config.toml
n_layer = 8
d_model = 640
n_head = 5
n_kv_head = 5
head_dim = 128
d_mlp = 2560
vocab_size = 32000
activation = "tanh_gelu"
norm = "layernorm"
norm_place = "pre"
norm_eps = 1e-05
positions = "learned"
qk_norm = false
attn_scale = 0.0884
bias = "all"
tie_embeddings = false
parallel_block = false
init = "normal"
init_std_qkv = 0.0235
init_std_o = 0.0291
init_std_up = 0.0336
init_std_down = 0.0336
optimizer = "muon_hyperball"
lr = 0.00983
beta1 = 0.95
weight_decay = 0.0
lr_head = 0.00925
grad_clip = 1.0
warmup_steps = 200
schedule = "wsd"
decay_fraction = 1.0
decay_shape = "cos"
final_lr_fraction = 0.1
batch_tokens = [131072, 262144, 393216]
seq_len = 384
doc_mask = true
train_tokens = 1066000000
steps = 4501
dataset = "wikipedia_en"
MLP neurons of a small language model. Each row is named by its layer, matrix (up: input weights) and neuron, and shows model dimensions 112-207. Each number is 128 + 24 x the weight over its row's rms, rounded and kept within 0 to 255.
After each neuron's rows, "fires after" lists the tokens most often just before its 100 highest values on Wikipedia text that the model never trained on.

L5.up1345 [137 149 184 128 128 123 142 141 158 104 139 120 122  87 184 114 164 122  90 147 116 118 109 142  89 118 132 139 121  91 135 139 166  87 173 140 107 124 125 139 138 118 153  92 136 137 143  97  78 118 103 156 123 119 161 147 126 129 133 114 143 135 126 160 172 103 134 129 211 138 113  84 157 100 134  69 107 117 125 127 142 122 105 136 125 128  92  57 110 132 129 119 111 153 112 129]
fires after: "\n", "b", "-", "|"

L5.up1990 [139 130 134 160 147 113 117 155 101 117 168 152 175 117 133 161  89 112 109 133  99 154 131 106  97 138 135 134 124 113  86 116 149 111 130 112 107 137 137 129 120 101 112 158 144 145 139 132 125 124 150 139 121 103 128 106 136 127 151 112 163  37 122 117 134 127 174 154 141 139 141  67 151 134 126 116 109 170 138  85 117 126 138 149 129 116 112 113 124  89 135 148 137 128 123 140]
fires after: " |", ")"

L5.up1171 [161 129 141 131 154 175 113 164 142 155 153 112  75  98 160 122 155 121 142 142 103 120  93 110 157  98 138 128 134 124 126 117 127 132 146 128 135 152 114  99 115 109 124 144 125 107 148 123 151 100 144 114 100 113 200  85 172 148 105 130 118 125 126 164 102 146 139 184 166  88 153  95 108 158 141 147 146 106 158  89 132 145 127 140 142 131 181 147 112 126 100 167 120 135 148 134]
fires after: " in", " In", "In"

L5.up1475 [149 200 146 167 154 136  95  97 127 144 107 133 120 127 113 105 150 134 122 103  86 122 143 158 150 181 115 138 160 120 119 116 142 106 132 129 104 124 123 135 137  96 102 200  96 125 135 146 158 137 112 136 128 118 132 157 142 140 132 152 150 146 126 167 115 108  99  70 133 153 161 100 104 117  72 167  77 127 122 131 123 173 145 173 123 146  95  87 124  97 137 166 117 130 119 151]
fires after: " |", ";"

L5.up1448 [156 112 112 128  86 168  83 130 146 115 101 137 171  99 141 134 153 159 147  70  87 123 142 144 123 118 126 138 141 135 121  98 142 121 149 163 141 116 118 109 137 125 112 138 109 121 157 116  85 114  92 120 111 115 164  68 133 153 118 101 134  95  92  93 119 107 114 173 127 121  79  86 121 144 163 116 133 162 119 100 104 139 110 141 134 144 118 116 124 105 131  98 136 131 155 130]
fires after: " |", " –", ":"

L5.up723 [129 122 180 134 115 121  90 114 129 151 121 151 139 121 119 178  71  92 145 142 165 149 117 142 144 140 141 128 150 143 122 140 156 139 136 126 117 169  99 125 102 116  95 118 163 157 165 173 159 139 164 117 118 113 111 131 153 148 143  92  87 121  78 139 136 150 118 115 128 120 132  77 158 124 122 104 132 140  97 119 156 142 129 105 138 130 150 127 133 139 121 136  94  86 100 120]
fires after: " |", ")"

L5.up1868 [162 116  92 140 104 126 119 128 148 137 122 143 183 139 102 151 108 114 157 142 180 158 129 119 103 108 172 165 123  68  74 145 138  99 114 117 144 122 148 101 111 122 129 119 113 153 159 146 122 105  91 119 106 132 118 135 170 137 128 120 125 104 134 154 139 125  85 146 116 143 173 136 212 116 126 116 133 117  94  94 134  98 162 111 111 111 157 148 103 145 144 141 132 102 154 104]
fires after: " |", ",", "-"

L5.up470 [135 167 148 117 104 137 115 102 167 134 148 107 133 162 138 146 135 116 121  85 106 118 193 114  95 138 154 127  82 120 181 157 100 154 137 112 136 140 144  93 169 124  78 137 118 147 101 142 133 110 113 138 107  99 152 103 111 120 116 122  86 102 147 121 143 152 145 124 100 137 107 133 136 112 137  98 123  79 152 106 143 137 138 140 129 138 142  98 132 146 172 178 119  98  97 123]
fires after: "\n", "|", "-", "N"

L5.up816 [120 151 175 120 113  75 117 130 130 126 145 123  77 136 130  99 155 134 167 122 147 112 119 121 167 159 161 118  96 127 129 100 108 127 131 103 111 151 134 127  89  84 150 114  76 149 110 110 121 105 124 166 136 138  95  76 146 159 147  57 135 140  99 174 181 133 155  89 114 120 120 132 138 132 109 123 149 121  77  84 129 125 119 103 122 169 143 115 132 159  89 106 124 135 103 127]
fires after: "\n", ")", " 5", " 6", "|"

L5.up1735 [140 113 131 168 103 146  98 143 123 156 115 103 102 139 146 134 162 118 107 115 161 146 101 163 141 139 149 108 142 120 118 155 139 106 141 133 128 113 126 103 190 172  80 139 130 133 158 112  95 134 147 125 126 146 128 140 105 122 111  91  96 144 120 146  90 163 153 115  95 141 135 118 159 165  90 154 144 160 177 156 114 136 146 132 151  95 111 112 138 126 177 143 132 115 152 167]
fires after: " |", "|", ";", " 3;", " a"

L5.up376 [ 74 144 133 101 133 127 136 166 153 149 131 142 124 122 126 132 158 143  75 133 147 144 123 128 118 102 139 144 123 129 130 112 110 129 121 122 119 144  95 157 164 111  93 129 138 136 131 104 153 123  98 108  86 138 125 158 117 185 135 176 105 126 141 140 143 161 102 134 146 124 143 150  86 118 138 109 137 133 115 108 109 128 130  82 122 115 153  90 127 111 125 134 138 143 123 116]
fires after: " |", " ", ")"

L5.up502 [101 112 121  93 205 179  80 152 107  96 136  92 141 103 114 150 105 115 150 133 135 113  97 149 152 103  73 110 193 128  81 127 145 125 108 110 161 135 128 122 100 154 106  77 132 124 150  89  64 108 163 146 111 129 109 158 131 163  99 134  93  79 125 155 128 120 142 156 116 135 123 141 135 135 137 130 123 115 140  84 147 110 116  70 112 101  98 158 167 108 175 120  91 125 112 148]
fires after: " |", "|", "\n", ".", "=="

L5.up2423 [123 191 136 128 130 100 187 132 177  94 109 142 167 121 125 126 161 119 141 123 131 118  94 109 118 130 102  90 128 139 107  86 127 145 106 105 117 179 127 147 101 185 101 132 161 165 122 166  90 126 127 162 131 166 121 100 104 168 136 148 109  94 108 155  89  81 122 174 138 158 127 127  87 163 144 121 159 183 148 103 109  96 127 125 135 147 146 125 150 118 156 114 141 116 136  68]
fires after: " |", "|", ","

L5.up2227 [ 64 165 125 148 132 155 151 148 138 167 105 124 116  96 116 111 150 162 111 133 127 141  87 115 119 140 115  97 120 140 133 127 116 100 115 125  78 128 124 129 177  97 119 136 164 135 143 146 145 139 139 172 142 152 123 144 125 149 125 144 113 141  95 168 107 121 111 137 157 123  81 105 116  96 138 112 110 135 119 152 143 122 114 151 134  99 114 119 109 140 113 211 125 105 121 122]
fires after: " |", " on", " On", "On", " ("

L5.up116 [132 131 156 112 154 113 142 113 112 129 127 117  79 114 133 146 146 132 102 139 131 167 104 100 157 127 172 127 138 115 138 166 138 124 141  96 109 128 124 154 111 167 104 138 167 104 108 134 132 138 103 140 134 106 109 131 162  94 133 114 140 152 112 149 101 141 162 117 146 125  91  96 164 109 143 176 123 133 143 140 127 165 139 117 142 136 143 158 148 151 148 161 141 157 121 128]
fires after: " in", ",", " the"

L5.up1665 [131 101 142 111 129  93 111  96  75 141 119 153 146 124 111 156  95  93 128  74 133 131 167 133 144 144 120 150  62 151  97 126 119 131 100 106 133 159 114 111 110 125 124 110 156 158 144 128 131 137 128 128 128 135 111 122 178 135 121 125  85 111 131 117 130 100 123 114 138 158 102 121 145 134  97 114 131  74 102 104  80 104 112 105 118 133 137 143 149  89 161 178 122 120 123 126]
fires after: " |", ":"

L5.up1091 [146 177 126 140 124 108 157 113  83 155  96 162 159 127 135 126 112 125 138 131  87 140 174 101 129 104 126 146 119 148 117 181 137 117 104 107 120 137 120 112 130 134 110 152 133 135  97 100 175 144 167 125  94 170 129 105 102 125 168 129 152 108  97  90 156 163 115 109  86  93 135 139 116 151  90 114 130 106 160 142 127 149 165 144 106 130 105 147 127 144 109 123 117 167 129 164]
fires after: " was", "'", " as", " of", " is", " the"

L5.up1573 [150 147 148 138 115  81 136 111 127 149 123 128 125  95 127 132 143 153 121 173 124 128 130 119 149 116 146 153 158 126 110 108 137 124 135 120 139 109 135 148 168 149 119 106 124 115 151 143 138  93 116 131 137 116 181 100 130 104 136 128 117 104 104 148 148 139 116 115 125 117  95 112 124 116  97 130 129 128 129 124 149 129 100 144 109 111 118 153 114 162 145 143 127  80 113 148]
fires after: " the", " in", " of", "s", " by"

L5.up1103 [126 169 112 123 156 140 140  99 118 122  99 151 141 104 119  96 155 126 154 122 163 185 103 112 147 128 109 127  82 122 115 127 138  76 130 127 138 113 130 132 129  99 167 173 138 110 135 139 131 149 117 123 108 114 110 103 123  83 154 107 162 122 119 150 163  94 152 164 123  53 145 126 139 156 127 156 141 127 127 140 163 172 136 122 127 123 109 132 139 121 153 155 162 113  95 111]
fires after: " |", " 1", ")", ":", ","

L5.up547 [152 154 134 123 118 103 122 145 139 132 141 140 125  75 111 108 176  85 153 166 149  78 116 170 136  74 147  99 129 115 120  97 153 142 131 134 122 149 137 136 123 123  88 178 149 122 130 131 153 147 151 109 177 102 121 155 127 185  94 112 136 149 121 147 137 105 119 121  99 143 104 113 151 122 100 134 145 146 113 142 127 152 163  97 142 119 148 108 146 161 154 164  91 158 155 174]
fires after: " |", ":", "|", " 11"

L5.up946 [103 191 138  71 139 149 132 124 116 106 102 127 132 119 108 114 116 120 128 149 129 103 121 108 119 142 126 124  77 162 118 101 170 103 110 126 103 171 159 110 164  91 103 130 168 137 137 127 144 160 118 125 109 103 128  78 123 113 123 137 153 126 105 126 112 109 115 108 148 153 134 137 124 128  95 158 138 179 108 139  98 114  96 146 111 152  93 131 134 116 132 132 111 120 140 118]
fires after: "y", "-", "n", "N", " Ten", "\n"

L5.up287 [ 93 159 134 147 155 106 147 109 102 110 167 149 109 128 115 114 133 133 127 114 164 130 133 129 143 164 150 143 126 128  95 139 101 122 144 146 146  95  99 135 161  94 130 140 138 154 153  77 137 173 114 138 151 102 125 116 143  93 139 157 125 142 112 120 106 140 119 135 107 136 121 123 136 147 135 129 136 136 132  88 114 126 148 133 165 105 107 122 170 128 119 185 145 160 147 160]
fires after: " |", "|", " Release", " of"

L5.up873 [150 145 125 103 135 132 149 125 132 100 124 161 153 121 150 119 161 123 104 122 149 107 144 150 139 130 156 137 138 166  99 108 142 117 150 135 150 127 105 108 151 120 132 134 143 144 142 116 173 159 131 139 127 128 124 126 140 152 126 185 106 127 131 121 133 126 132 120 145  98 140 148 104 141 140 119 135  96  97 104 154 113 146 134 144 102 141 122 170 121 133 129 147  81 103  93]
fires after: " |", " 2", " \""

L5.up937 [ 91 139 130 141 144 120 124 132 131 159 136 137 101 142 139 121 102 129 146 142 163 164 142 105 126 120  86 147 112  92 138 114 147  95 118 120 105  96 163 158 134 144 127 149 115 124 144 141  78 119  87 102 125 126 134 105 176 104 119 142 121 104 142 142 107 127 146 155  78 157 160 121 112 120  68 133 135 127 129  70 121 128 111 115 134 176 106 100  87 142 126 130 128 135 120 105]
fires after: " |", "|"

L5.up856 [112 121 140 109 118 105 120 107 130 131 146  88 117 103 126 112 113 147  97 114 119 122  94 176 131 139 107 106 160 137 144 137 117 122  95 149 161 100 155 130 134  72 152 141 127 108  84 154 124  95 121 129 122  83 129 118  91 123 127 133 142 102 133 170 121 111  73 157 133 118 113  92 135 131  73 138 108 108 129 145 141 136 117  90 130 117 103 128 113 153 142 128 148 122 129 111]
fires after: "\n", " 46", ",", ";"

L5.up2336 [139  71 117 135 128 127 143  96 120 188 118 117 104 123 107 118  92 135 154 132 130 170 164 184 182 101 100 134  86 134 139 138 115 117 103 134 137 102 111 125  93 132 149 109 167 137 127 108 150 122 130 119 127 122 105 118 112  76 164 104 102 115  96 134 116 128 108 112 139 124 170 126 132 126 120  98 138 136  85 100 127 140 159 132 156 133 150 131 107 134 153 168 162 140 132 100]
fires after: " |", "On", "\n", ")", " On"

L5.up885 [ 96 141 148 108 175 119  92 139 139 141 144 106 146 103 138 110 126 161 114  96 142 140 129 122 140 126 142 129 103 154 116 119 127 115  88 140 146 129 125 113 163 134  97 123  96 118  94 139  93 138 130 163 159 123 152 105 107 139 125  74  95 116 156  90 152  74 136 141  96 152 147 151 156 136  82 122  84  92 122  95 109 143 123 155 146 130 163 120 130 117 134 108 119 145 103 135]
fires after: " |"

L5.up1839 [101 136 140 117 134 109 111 122  60 145  94  85 131 138  82 108  87 148 123 183 112  86 159 189  94 147 123 133 140 171 170 139 123 102  99 130 133 162 140 122 149 118 104  81 118 146  79 129 108 133 114 126 112 140 183 107  96 133 113 115 166 144 136 147  89 139 138 133 164 126  87 136 153 139 162  72 110 115 149 121 130 108 152 131  82 152 119  98 108 143 123 110 133 148 119  88]
fires after: "\n", "-", "Grigor"